python train.py --head_dim=64 --d_mlp=768 --vocab_size=8048 --activation="relu" --norm_place="pre" --init_std_qkv=0.0352 --beta2=0.95 --warmup_steps=557 --decay_fraction=0.795 --final_lr_fraction=0.1 --doc_mask=false
MLP neurons of a small language model. Each row is named by its layer, matrix (up: input weights; down: output weights) and neuron, and shows model dimensions 16-111. Each number is 128 + 32 x the weight over its row's rms, rounded and kept within 0 to 255.
Before each neuron's rows, "fires before" lists the tokens most often just after its 100 highest values on Wikipedia text that the model never trained on; "fires on" lists the tokens most often at its 100 highest values on Wikipedia text that the model never trained on.

fires before: "| ", " ", "4", "that "
fires on: "| ", " ", "us ", "ure "
L9.up128 [151 145 161 144 135  86  77 141 177 104 168 142 142  70 100 126 119 194 105 122 123 148 136 168 172 115  97 103 145  89  88 114 141 107 125 137 140 138 112 161 105 123 156 108 125 140 173 136 153 184  98 155 190 117 105 112 154 151  20 122 132  91 131 145 123 137 106 132 141 138 132 149 159 117 153  85  96 148  58 122 107 146 148 113 155  74 120 115 156 132 150 177 142  93 129 118]
L9.down128 [139 112  84 114 159 139 174  91 190 129 109  96 102 151 115 133 129  98  89 119 130 122 127 132 133 116 153 117 134 124 116 130 115  89 125  57 127 168 166 140 106 161  72 177  49 138  83  89  64 142 158 207 134 146 169 101 106 145 138  78 113  81 169 162  55 176 134 118 128  83 178 157  29 129 121 157 133 155 140 109 196 118 101 137 130 166 195 150 154 126 130 151 129 134 140  60]

fires before: "| ", "were "
fires on: "\n\n", "\n", ": ", "there "
L16.up344 [139 172 141 123 159 120  69  99 113 134 124 137  98 168 147 151 126  90 103 142 163 111 182  83 113 120 132 166 180 128 108  70 147  94 115 122 176 110 110 153  96 135 175 102 114  79 135  88 124 138  30 129 188  75 126 123 147 141 115 143 162 101 186 166  86  86 111 135  97 107 120  78 145 144  90 148 114 130  73 161 116  81 193 136  97 109 150 193 165 123  87 176 124 120 180  68]
L16.down344 [ 96  71 117 119 101 188 123  98 205  87 129 156 146 168 120 133 124 133  65 154 114 182 125  97 137  76 102 107 137 123 137 115 167 164 139 147 111  60 119  74 159 169 146 145 138 184 103 156 159 196  50 187 149  85 106 169 161 139 131 117 111 137 127 107 116 108 133 163 168 138 139 104 153 142 187  77 185 165 147  82  96 125 139 110  60 155 121 150  81 160 158 111 176 180 192 107]

fires before: "the ", "their ", "his ", "which ", "its "
fires on: "of ", "about "
L16.up730 [167 137 162  98 157  92 137  78 135 126 164 152 185 171  90 133  89 130 154 106 138 118 136 152 116 112 135 129 149 130  76 121 101 120 131 119 178 134  96  54 114 181  70 174 109 106 134 185 117 161 129 117  81 116 145  71  86 111 107 104 132 132 160 114 168  99 116  98 129 117 190 143 104 174 119 104  97  88 138 127 186 142 105 100 172 159 142 121 187  95  38 126 144 108 171 121]
L16.down730 [115 113 120 109 143 141 159 130 183 142  57 112 142 157  58 150 125  74 142  68 136 159 138 147 110 126 115 151 126 113 176 158  83 178 169 118 176 137 118 108 144 103 145 130  95 107 153 112  53 149 108 136 124  82  75 121 142 145 127 107 179 195 135 148 138 104 125 100 125 200 148 180  92 121 162 116 199 142  47  60 138 145  98 104 116 111 147 178 159 204 153 116  82  84 118 121]

fires before: "\n", "\n\n"
fires on: "===", "=="
L2.up585 [108  58 158 130 112 120 133 132 130 117 169  95 131 186 110 167 154 188 140 158 127  93 178 120 120 159 101 127 120 105  78 130 128 108 117 128 156 162 107 143 148 113  62 121 113 163  84  53 108 139 119 132 132 156 174 102  30 151  99 171  89 116 144 132 120 104 153 164  63 169 140 117 153 142 135 128 108 104 121 115 131 115 161 126  87 141  29 163 111 117 104 156 110 140 146 104]
L2.down585 [ 87 146 148 147 158  98 166 111 158 108 112  87 171 119 115 143 149 156 116 186 144 123 126 106 112 133  89 165 104 139 111 100  85 109 173  83 140 114 137 156 137 133 124 135 126  96 108 195 122 163  96 131 123  70 136 104 105  74 114 159 129 136 145  78 130 159 172  83 170  52  94  79  92 134 169 194 173  96 136 150 140  72  96 104 114 124 197  96 183 170 151 221 125 137 127 128]

fires before: "| ", "|---|---|---|---|---|---|", "- ", "00", "and "
fires on: "\n", ".", ", ", ". "
L2.up259 [105 169 140 123  98 144  84 130 107 152 110 100 106 117 141 161  58 193 113 146  92 124 172 138 131 148 101  52 104 139 108  78 136 119 171 160 143 127  88 150 101 140 154 131 145 101 170 143 114 127 139 116 123 120 167 113  93 120 117 131 146 152 120 119 110  94 136 162  97 158 139  56 109 129 117 130 101  88  93 132 119 126 125 139 118  96 134 175 128 140 147 140 134 119 161 122]
L2.down259 [125 122 123 111 128 173 147 108  87  97 169 228  80 150 126 119 100 147 116 120  82 156  77  44 123  93 153 199 125 165 104 104 175 135 152 156 100 158 106 115 148 139  91  85  95 145 109 122 113 155 144 150 117 113  93 105 111 118 142 108 155 118 120  84 121 126 141 134 108 102 106 151 115 177 141  57 181 151 194 146  63 154 116 162  62 155 154 114 117 138 198 122 137 177 125  61]

fires before: "| ", "k", "le", "of ", "x"
fires on: "\n", "ri", "end"
L6.up735 [ 99 106 114 111 102 187 124 136 145 124  72 113  92 119 126 101 129 165 168 132 120 108 131 115 124 163 133 134 121 175 108  91 155  83 180 114  64 146  57 131  97 124 142 130 143 164 136 130 167 166  98  64 193  87  73  99  72 143 130 164 127 215 131 155 119  98 139 114 157 147 147 116 180 160 106 111 105 181 105 121 142 103 121 177 133 116 100 125 139 147 115 135 138 136 150 110]
L6.down735 [141 115 136  62 140 184 137 152 130 138 166 122  90 119  91  96 148 129 125  81 152 169 119  46 143  72  39 189  94 134 115 167 145  82 113 123 137  87  90  96 108  64 141  79 143 131 107 120  93 176 187 185 126 122 191 193 184 102 152 124 139  87 101 112 117 184  90 166 121 134 125 191 130 131 155  87 147 178 125 166 101 102 141 132 150 148  75 102 116  67 156  79 170 193 172 123]

fires before: "| ", "- "
fires on: "\n", "| ", "- "
L9.up518 [149 129 134 100 110 124  52 148 159 187 121 139 137 102 147 174 131 183 116  83 141 138 149 103 112 155  85 165 153 134  71  63 177 133 106 108 178 142  92 148 103  97 121 122 110 152 192 123 146 194 116 117 214  83 195 108  84 200 105 142 158 172 181  98  70 120 122 140 156 111 176 119 155 103 144  68 107  92 109 161  98 117 138 169 124 171 152  86 133 126 145 113 136 126 174 116]
L9.down518 [ 75 132 142 162 123  91 126 174 132  99 103 125 103 171  87  99 118 116  98 140 125 163  75  95 159 127 128 116 100 122 167 118 113 168 142 159  96  80  81  92 125 105 132 107 157 164  87 126 169 129  61 156  96 142 146 115 173  95  79 101 173  83  75 110 124 184 155 142  76 120 125 181 122 191 102 120 132 177 124 155 151 142 153 165 125 148  90 126  98 128 124 150 101 179 162 101]

fires before: "===", "==", ": ", "| ", "=== ", "es "
fires on: "\n\n", "ed", "Born", "Died"
L7.up334 [169 147 108 146 151 119 119 133 117 167  92 125 123 132  72  49 160 164 110 131 132 117 185 125 139 157 113 113 154 138  56  86 183  93 159  99 125 141  44 183 132 221  81 150 102 125 148 135 187 172  77 107 122  86  85  84  93 170 122 164 166 168 114 132 138  84  73 106 143 107 165 106 162 127 172 114 125 178 148 101 143  95 122  69 119 131 127 111 118 144 117 154 129 125  98 137]
L7.down334 [ 56 160  35 134 121 116 131 107 126 116 148  98 111 105 116  83 104 157 101  87  84 124 148 142 134  99 147 171 148 123 135 112 130  85 112 102 139 122 124 126 161 213 103 102 168  89 102 104 128 144 101 132 120  93 145  93 132 123 185  96 124 182 117 133 212 163  97 153 146  94 168 104 153 122 127  98 166 164 145 148 143 140 100 105  99 147 141 151 140  81 150 119  94 162  76 100]

fires before: "(", "\n", "/ ", "\n\n", ")", "2"
fires on: ")", "/ ", "196", ".", ": "
L15.up71 [147 150 151 109 166 171  68 102 117 132 145 132 129 139 121 145 160 147 140 136 127 126 191 134 112  82 107  90 148 122 130 112 119 143 115 123 106 129 129  93 155 132 108 132 121 144 161  91 113 113 132 105 106 150 149 129 150 155  47 193 125 146 124 153  81 107 149 145 107 117 198 132 210  99 205  88 101 131 133 121 103 127  94 158 157 169 178 106 126 149  62 106  99 115 154  86]
L15.down71 [123 163 158 151 183 114 115 182  64 143 144 113 144 120 100 169 105  94  83 193 127 134  92 126  69 132 159 142 111 141 104 115 118 124 139 149 159 130  94 202 111 122  99 139 139 168 133 134 159 106 171  57 149 145  80 135 115 160  86 195 138 136  92 118 113  81 161 182  95 154 121  94 147 148 105 122 123 135 165 126 111 151 118  98 151 153 104  77 112 134 129 144 127 166  89 194]

fires before: "| ", "- ", "|---|---|---|---|---|---|", "|---|---|---|---", "% "
fires on: "\n", "\n\n", "- ", "all ", "|---|---|---|---"
L7.up204 [136 177 125 101 120 123  93 158 206  89 144 123 132 140  93 155 140 129  74  97  89  97 185  72 115 139 125 103 126  91 142  82 140  79 148 131 114 132 125 130 112 134 121 161 160 135 136 132 164 204 106 140 201 105  99  85 157 177 129 125 175  95 164  92  99 140  97 139  85 170 157 164 148 146 143  79  73  91 176 124 142  88 162 145 132 160  89 177 170 164 115 143 164 141 134  93]
L7.down204 [ 75 141 143 115 117 173 123 120 127  99 190 115 111 111 144 166  93 122 105 104 152 156 106 139  99 143 129 162  97 115  75  89 170 157 179 172 169 114 133  92 171 168  88 124  93 146 136 157 132 154 135 158 150  61  70  72  76 155 168 122  69 145  77 133 131 102  45  73 139 116  86 115 111 153  91 127 149 156  75 156 123 110  90 154  96  89 126 120  77 145 191 143  60 119 102 119]

fires before: "\n", "\n\n"
fires on: "===", "==", "'", "[", "' "
L11.up219 [ 97 109 177 127 142 121 139 111 103  58 128 119 136 157 156  93 160  94  92 169 140  46 160  95 144 156 158 101 126 162 131 123  71 211 182 145 106 147 119 139 157 137 116 183 108 127  86  83 122 134 158 136  82 117 146 150 117 102 114 172 116 101  84 134  80 157 147 164 119  97 115  52 138 139 160 139 111  81 143 156  62 125 120 116 183 107  96 163 151 126 100 161 101 106 197 107]
L11.down219 [107 131 114 138 168 139 135 111  84 119 108 167 128 139 138  89 118 136 107 153 143 141 122 136 123 161  96 124 159 108  71  94 146  87 167 110 174 119 169 118 130 103 102 100 187 124 173 147 100 142 107 174 156 115 147  46 144 122 128 110 138 160 112 113 123 142 130 148 113 135 108 155  39 104 134 221 125 184 148  94 185 123 114 157 161  88 151  70 152 109 146 185 183 132  94 146]

fires before: "\n", "\n\n", "^{["
fires on: "|"
L2.up471 [147  78 171 118 204 120 149 148 119  73 133 121 165 170  35  92 151 138 150 147 135 114  91 216 141 131 128 135 129 144 128 102 182 153 165 125 101 189 149 130 144 101  86 163 177 108 120 100 139 101  98 170  99  87 189  65 133 104 143 118 117 128  26 192 142 158 192 144 132  61 140  93 159 132 128 123 144 117 150 123  99 144  85 139 209 117 134  82 152 140 133 127 122 102 152 169]
L2.down471 [101 150 143 148 120  87 129 138 125 102  98 116 183 104 117  92  89 155 148 103 120  96 159 119 131 165 124 107 107 127 136 154 139 145 107 109 115 119 129 143 124 121 128 155 109 181 130 139  98  93  89 117 113  92 141  95 134 121 222 125  82  43 168  98 187 134 180  99 129 136 185 154 243  90  66 117 132  84 142 136  79  52 124 170 159 101 176 111 109  49 171 118 181 157 151 119]

fires before: "- ", "\n", "\n\n", "Succeeded "
fires on: "\n", "==", "===", "| ", "\n  "
L11.up508 [140 136 117 134 165  99 125 209 110 111  81 149 138 182  90 116 179 150  91 155 118  81 154 138 100 140 148 103 146  96 173 122 155 181 153 119  55 119 126 167 137  98  60 185 112  83  95 110 190  87  61 154  84  75 152  84 106 149 158 119 163 141 123 142 153 114 118 177 128 131 154 104 156 182 160 125 125 143 169 151 158 186 115 153 156 117 107 109 114  96  69 117 130 108 183 123]
L11.down508 [ 82 100 132 111 106 118 106 111 121 142 133 149 115 109 131  90 111 132 132 133  98  96 221 114 143 115 114 126 150 110 136 182 100 129 118 157  95 108 116 145 146 147 144 156 128  84 115  90 181 107  96 157 116 115 156 160 132 149 172  99 105 117 118 142 141 131  98 181 132 100 154 115 138 124 142 120 142 124 109 152 118 115 123  93 154 158 104 140 155 153 125  83 138 150 122  96]

fires before: "the ", "his ", "which "
fires on: "of ", "Following ", "to ", "Among ", "after ", "After "
L13.up276 [117  74 161  94 149 156 126 116 124 119 118 117  98 196  95 128 122 170 111 123 133  61 115 159 114 135 111 128 134 109 119 146 171 105 225 121 105 141 143 103 103 109  64 178  94  61 101 170 109 114 134 148 118 125 117 107 129 191 126 171 183 124 133 108 126 124  93  93 125  95 139 153 143 155 117 150 154 123 177 109 104 194 143 135 133 145 143 182  75 134 127 144 104 122 144 114]
L13.down276 [ 90 146 146 130 130 103 162 102 155 115 108  76 139 149 135 141 159 154 111 129 127 130  76 118 170 114  82 167  40 158 134 117 130 153 173 109 195 133  57 124 143 188 105 133  71 106 122 128 130 124 131 128 126 113  89  55 179 113 134  78 209 146  97 112 117  55 108 140 133 161 118 105 140 134 114 176 151  61 130 173 141 140  96  97 161 121 110 126 170 111 130 146  81  72  83 103]

fires before: "\n", "\n\n"
fires on: "==", "==="
L13.up631 [116 130 124 130 148 128  85 161 100 140  80 130 123 121 150 149 111 123 121 144 153 114 147 121  71 155 139 118 142 160  91 114 112  92 162 160 102 160 100 182 102 133 118 200 124  76 131 162 154 124 122 177 144  79 136 145 101 129 135 110 146 100 163  79 115  92 148 221 136 117 135 106 152 116 194 127 126 127 158 145 132 160 127  74 152  98  69 152 106 119  73 135  69 149 150 120]
L13.down631 [138 121  94 126 113  96 152 149  99 133 132 130 126 119 117  97 122 107 114 132 129 118 220 131 100 132 128 121 143 117 136 119 107 109 130 117 117 152 104 144  98 123 109 143 156 117 153 104 127 126 112 146 128 127 146 130 124 148 148 117 139 114 107 108 125 115 121 128 116 115  97 131 124 130 154 103 107 129 133 153 119 124 134 124 132 131 109 157 141 134 116 137  93 141 157 128]

fires before: " ", "|", "- ", "% ", "| "
fires on: "| ", "\n\n", "\n", "00 "
L6.up670 [126 133 149  95 130 133  78 132 145 159 155 165 150 117  76 142 145 109 155 130 139  51 191 118 177  99 140 104 112 131  99  98 107  82  83 118 166 177 145 115 159 168  70 175 136  97 133 116 116 193 107 143 187 106 154 103 115 102 132 136 119  93 122  76  96 132 123 110  96 131 145 107 131  47 206  91  58  71 116 124  70 112 147 162 149 123  72 102 120 114 139 124 108 129 118 121]
L6.down670 [132 128 137 115  77 184 109  91 184 102  91 195 122  88 138  98 161 178 138 130 127 116 131 139 139 157 160 151 128 101 144 130 169 113 106 146 146  62 132 145 179  76  89 189  92 175 154 127 165 128 120 166 114 139 129 127 157 158 142 165 146 114  99  95 135  88  56 141  36 183  96 126 100 155 188  66 140 140 175 116 164 105 159 104 184 100 139 118  96 156 108 142 126 105  77 100]

fires before: "- ", "| "
fires on: "\n"
L2.up161 [145 138 156 121 165  89  52 138  94 107 148 165 167 154 124 112 175 170 141 132 111 144 187 145 133 110 102 102 136 155 178  79  94 144 157  94  99 154  75 171 117 170  59 108  97 118 153 121  64 107  85 109 148  49 164 121  75 109 125 142 144 164 119 126 110  92 153 109  82 172 190  80 197 143 155 111 192  62 120 188 121 164 102 179 174 145 170  52 104 146 128 139 127 131  75 108]
L2.down161 [112  90 141 160  96 125  96 137 113 131  44 217  92 185 107 158 127 176 127  96  97 205 116 164 120 148 149 162 123 128 174 108 178 124 108 173 127 141  89 114 175 122 157  85 119 127 131  82 136  83 140  67 106 131 141 110 114 105 197  91 129  87 139 113 140 162 120 200 111  83 179 103 121 151 147 123 119 154 107 187 127 143 152  97 136 118 114 107 160 140 186  82 152 190  89  48]

fires before: "\n", "\n\n", "} "
fires on: ")", ": ", "]"
L9.up374 [178 147 170 122 159 107  70  91  71 166 137 105 156 116 132  90 204 142 134  80 153 146 184 122 112 141  99  95 154 114 124  68 111 123 131  86 144 121 100 186 147  94 104 186  67  59 185 159 117 164 107 172 231 105  82 102 156 133 141 149 176 145 131  98 111  89 138 143  95 111 139  98 131  84 185 112 107 128  98 154 105 132 133 132 170 200 126 130 112 125  97 106 131 105 108  97]
L9.down374 [120 118 120 168 177  77 105 172 105 174 104  69  84 127 151 101 144  99 148 163 170 108  96 154 140 122 119 113  76 154 141  83 111  79 148 169 113 146 178 125 133 131 147 140 176 128 145  85 116  95 141 161 119 133  84 141 154 101 153 108  95 137 123 127  62 122 136 198 125 118 150 148 131 148 173 149 127 210 138  84 137 116 140 100 150 123 160 152 134 131 160 120 103 106 128 126]

fires before: "\n", "\n\n"
fires on: "==", ": ", "===", "The ", "\"", ". "
L11.up217 [116 151 166  94 124  95 127 110 162 116 128 157 148 171 130 134 219 172 148 156  99  52 137  83 104 130  82 158 149 173 120 149 125 153 170 143 113 137 133 135 177 127 155 142 161 136 134  45  99 157 120 138 108  79 171 111  74 113 127  92 193 139 136 147  93  90 110 144 108  78  77 112  92 177 129  68  97  76 155 115  92 138 136 160 174 156  93 151 172 119  36 213 159 110 160 121]
L11.down217 [ 68  89 177 170 138  71 182  86 130 152  78 179 136 105 112 107 193 125 115  89 126 121 137 158 109 180 115 130 199 127 116 161 120 135 142 122 137  72 132 114 107 115 183  61 155 148 102 189 122  85  81 128 123 149 146 158  94 145 100  61 138 166 131 101 154  81 117 144  99 111 164 113  80 116 114 144 102 115 184 107 120 133 159 139  94 113 108  97  94 162 112 114 166 120 120 158]

fires before: "\n", "\n\n"
fires on: "|"
L9.up766 [124  82 154  90 211 132 113 150 145  83 160 148 152 160 113 114 128  94 105 120 115 113 176 107  95 185  99 136 127 144 113 131 157  75 102 112 108 229 138  87 141 145 105 152 183  71 176 135 138 143 105 172 126 128 202 115 106 139 125 117 120 102 170 144 128 104 109 156 102  99 141  38 198  94 109 169  90 159 138  74 129 105 188 144 129 100 111 128 167 161 109 108 111 116 136 107]
L9.down766 [ 77  96 137 167 113  95 110 124 128 184 110  90 159  90 103 139 153  99  86 165 116 138 194 164  96 150 108  66  37 135 139 114 141 115 173 103 177 168 125 164 116 128  75  90 139 183 157  95 102  81 182 164 127 174 123 122 132  98 182 193  82  91 111 103 135 187 167  82  73 134 135 150 183 140 116 111 114 141 140 127 113  93 129 140 118  98 167  98 140  54 144  92 155 186 134 121]

fires before: "===", "; ", "| ", "==", "=== ", ": "
fires on: "\n\n", "um", "\n  ", "et"
L12.up297 [140 146 150 111  84 111 129  62 145 170 106 163 125 200 133  86 123 180 108 198 132 167 176 114 145 127 207 142 139 117 109 117 149  87 104 103 163 116 126 185  86 177  92 136 115  69 142 109 126 156  79 138  72  90 160  76 124 116 104 119 167  92 178 116 124 123  37 113 168  95 157  63 114 141 142 122 153 120 115  79  86 149 151  84 137  84 135 160 121 165 123 147 146 145 167 144]
L12.down297 [ 53 146  84 141  97  83 175 120 139 173 166 126 161 101 167 136 125 160 118  72 140 132 157  89 153 137 122 161 100 138  51 108 127 184 145  89 100 171  95 201 110 165 130 173 159  79  88 145 129 140 114 147 130 156 170  92 124 102 139  33 136 165 120 114 135 115  90 156 131 159 146  98 150 140 101 181 154 100 177 119 160  81 154  72 158 133 128 137 130 120 172 105 148 104 166  97]

fires before: " ", "4"
fires on: "| "
L11.up621 [113 171 140 139 174 117  83 144 115 124 121 115  82 106  82  80 148 160 143 131 151  80 168 154  76 148 102  59 193  47 124 101 177 138 125 106 139 148 152 156 101 132 132 181 106 181 128  83  81 162 142 116 140 170 150  78 141  94  77 142 129  80 125 167 128 170 151 153  87 140 161 133 111 130 158 121 135 117  84  67 110 130  85 141 156 106  52 123 150 122 115 121 147  85 136 129]
L11.down621 [168 115 144 161 119 126 105  86 148 147 150  91 149 168  78 110 177  90 142 123 131 129 135 132  41 133 133 124 143 150 103 127 132 135 138  99  86 186 136 129 175  80 138 155  44 119 103  97  80 125 167 129 132 184 123 145  73 133 163  29 111 104  98 158  55 155 144 103 119  98 120 126  55 128 149 154  86 124 170  91  55 119 125  69  96 149 119 166 181 133 133 138 103 105 116  66]

fires before: "\n", "|", "\n\n", "| ", "el ", ": "
fires on: "|", "==", "Notes ", "es"
L12.up215 [154 117 155 114 121  62 110  91 134 130 136 123 145 153  83  71 179 165 113 124 122 121 166 104 105 198  83 111 134 152 108 131 139 124  96 140 130 152 156 164  46  98 134 109 142  71 134 171 114 133 139 137 216 102 109 168  76 152 128 139 134 148  98 119 181 127 119 150 108 122  82  96 143  97 111 140 100 113 112 158 121 166 122 118 139 119 162 140  69 114 171 124 130 140 177  95]
L12.down215 [148 127  77 123 128 129 103 152 181 120 160 156 142 108 149 130 178  97 119 132 178 143 171 164 128 226 135 129 205 126 117 165 106 101 123 124 118 120 183 118 124 109 135  90 129 169  79  94  99 102 111 140 110 141 151  98 155  99 168 154 101 131 103 122 152 157 161 100 163 183 128  84 113 160 135 171 136 144 143 110 110 110 112  95 194 111  84 136 162 149  86  98 163 127  79 147]

fires before: "\n", "\n\n", "."
fires on: "|", "at", "="
L16.up522 [142  43 174 106 125 135 153 138 152  94 141  86 148 133 145 131 184  77 117  84 144 133 197 116 125 131 133 146 120  57 166 140 116 109 130 103 172 154 121 159  98 123 121 136 118  60 143 144 109 102  85 152 114 113 130 137 129 167 121 125 168 101 187 131 119  98 142 165 133 160 164  98 126 119 130 113  67  88 165 133 160 114 160 118 142 113  71 158 112 131  71 157 133 111 139  75]
L16.down522 [ 78 193 147 110 170 147 124  81 121  92 148 105 171 200 127 120 127  85 127 164 153 118 131 152 106 142 113  82  95  76 164 116  59 120 128 148 184 110  93 131  80 172 120 116 115  97 163 120 133 118 184 119  86 105 108 147 108  99 161 162  85 108  62 145 110 101  94 165 122 158 149 103 156 172 137 200 144 148 113 138 150 126 187 112 135 115 130 105 170 130 133 148  62 121 134  94]

fires before: "\n", "|", "| ", "G", "|---|---|---|---|---|---|"
fires on: "|", "\n", "| ", "Total ", "Notes ", "GA "
L12.up598 [122 171 133 101  99 131  99  90 155 125  79 116 125 164 110 113 151 142 118  78 138 136 168  99 151 129 116 111 110 108 143 108 146 125  85  72 148 172 103 152 145 121 106 127 116 153 183 152 149 184 135 138 197  74 171 129 180 191 105 111 171 116 132  79 145  41  37 161  57 147 168 112 137  95 147  81 142 130 124 116 135  93 197 165 167 152  82 122 113 142  76 142 147 168  92  88]
L12.down598 [127 139 133 126 114 143 201 137  98 144 163  99 121  99 120 148 133  50 143 174 124 140  42 190 138 134 142 156 121 114  80  61 123 114 107 121 109  93 129  49 106 147 134  82 132  99 122 133 165 147 186 184 136 122 106 113  90 144 151 120 149 120  94 192 123 128 115 123 104 123 134 141 106 157 151 186  96 160 100 198 135  92 128 119 143 128 151 100 146 161 166 120  98 144  72 158]

fires before: "\n", "\n\n"
fires on: "===", "==", "===="
L2.up435 [120 172 167  58 147 158 112 120 108  88 142 191 180 101 115  89 145 156 111 152 138 105 157 142  96 176 121 173 107  99  71  86 173 178 123 122 103 165 143 134 103 100  92 122 141 127 129  86 107 149 144 137 120 146 111 151 116 112  64 123 146  90 125 167  75 133 142 175 115 143 148  74 145 145 118 107 155 148  42 162 124 149 159  82 199  96 126 127 166 126  73  90 103 102 131  85]
L2.down435 [114 173 140 160 141 117 184 119  78 124 165 110 143 154 108 143 177 161 134 120  73  99 158 114 124 133  86 144 128 164 101 108  99  87 189 114 115 140 160 122 161 139 170 109 163  96  51  99 106 153 154 151  81  98 149 117  69 122 145 121 102 141 152  76 150 184 156  89 104  79 129 117  90 171 135 143 171 118 153 192 155  77 104 133 114 156 114 108 139 137 137 223 146 172  91 132]

fires before: "\n\n", "\n"
fires on: "=", ".", "===", "\"", ")"
L12.up217 [142 104 156 106 160 165 103 148 127  87 155 160 114 102 120  70 173 141  88 154 136 159 152 117 140 156  97  95 121 130 131 112 123  65 187  95 102 187 153 120 155  80 120 129 131 103 161 121  73 124 164 149 118 161 207 110 130 156 126 128 139 108 123 157  98 103 122 161 114  97 149 109 131 149 190  94 114  97 111 105 159 137 121 114 201 162 142 191 122 118  89 143 151 130 137 107]
L12.down217 [147 119 127 141  63 119 149  93 118 138  81 221 160 159 131 124 191 158 183 106  79 184 137 141 113 173 165 132 152  93 148 145 113 136  74 108 159 108 120 107 181 101 158 101 127 189 173 179 135 101 125 126 118 131 121 114 164 184 199 111 129 112  98 141 148 178 104 110 160 109  79 135 165 121 149 115 143 143 106 165 146 105 163 169 132 193 139  91  89 120 124 141 196 154 143 119]

fires before: "| ", "- ", "The "
fires on: "\n\n", "\n"
L11.up13 [100 129 119  96 128 140 123 117  96 136 116 130 161 147  92 120 131 165  92 157 126  79 154  95 127 118 103 109 157  95  79 125 163 150 119 159 116 160 137 185 104 159 122 123 176  60 150  82 129 146  70 116 207 115 106  76  87 118 142 119 191 124 105 157  86  76 145 179 119 145 180 108 153 135 151 138 159  82 111 137 113 180 132 146 122 168 102 145 132 162 117 100 107 118 132  90]
L11.down13 [131 132  65  94  90 151 112 101 146 121 122 175 135  97 167 165 138 174 105 125 101 160  98 106 157  80 124 173 116 156 116 121 161 126  78 138 121  99 109 112 135 202 112  86 117 141 147 142 123 159  97 116 167  76 121 142 138 112 173  97 138  95 110  98 152 145 113 126 128 165 149 106 148 183 105 135 153 132  80 103 133 106 141 122 126 109 123 139 165 145 140 100 147 155 109  84]

fires before: "\n", "\n\n"
fires on: "|"
L2.up743 [157 121 176 129 231 133 137 127 153  63 142 136 132 144  82  98 118 142 126 133 117 129 133 197 143 147 117 129 126 147 158  89 164 126 173  96 119 189 165 136 140 136  53 132 102 157 109 127 124  84 123 180  77  88 118  98  76 116 137 127 111 115  77 212 159 116 171 122 124 104 171  88 202 106 119 133 140 125 154 109  92 110 101 171 221 111 108  98 173 101 148 120 132 125 129 132]
L2.down743 [141 148 159 123 117  87 142 118 107 108 129 145 157 109 117 100 104 137 137 111 123 100 163 156 102 200 121  98  86 128 148 188 139 108 108 128 110 131 124 151 132 128 119 112 138 176 147 113  92  93 100 116  97  93 146 107 129  94 250 134  87  44 130 118 207 125 182  86 138 139 189 140 236  96  80 129 111 106 150 110  89  58 131 170 190 102 148  98 117  76 163 117 194 154 161 138]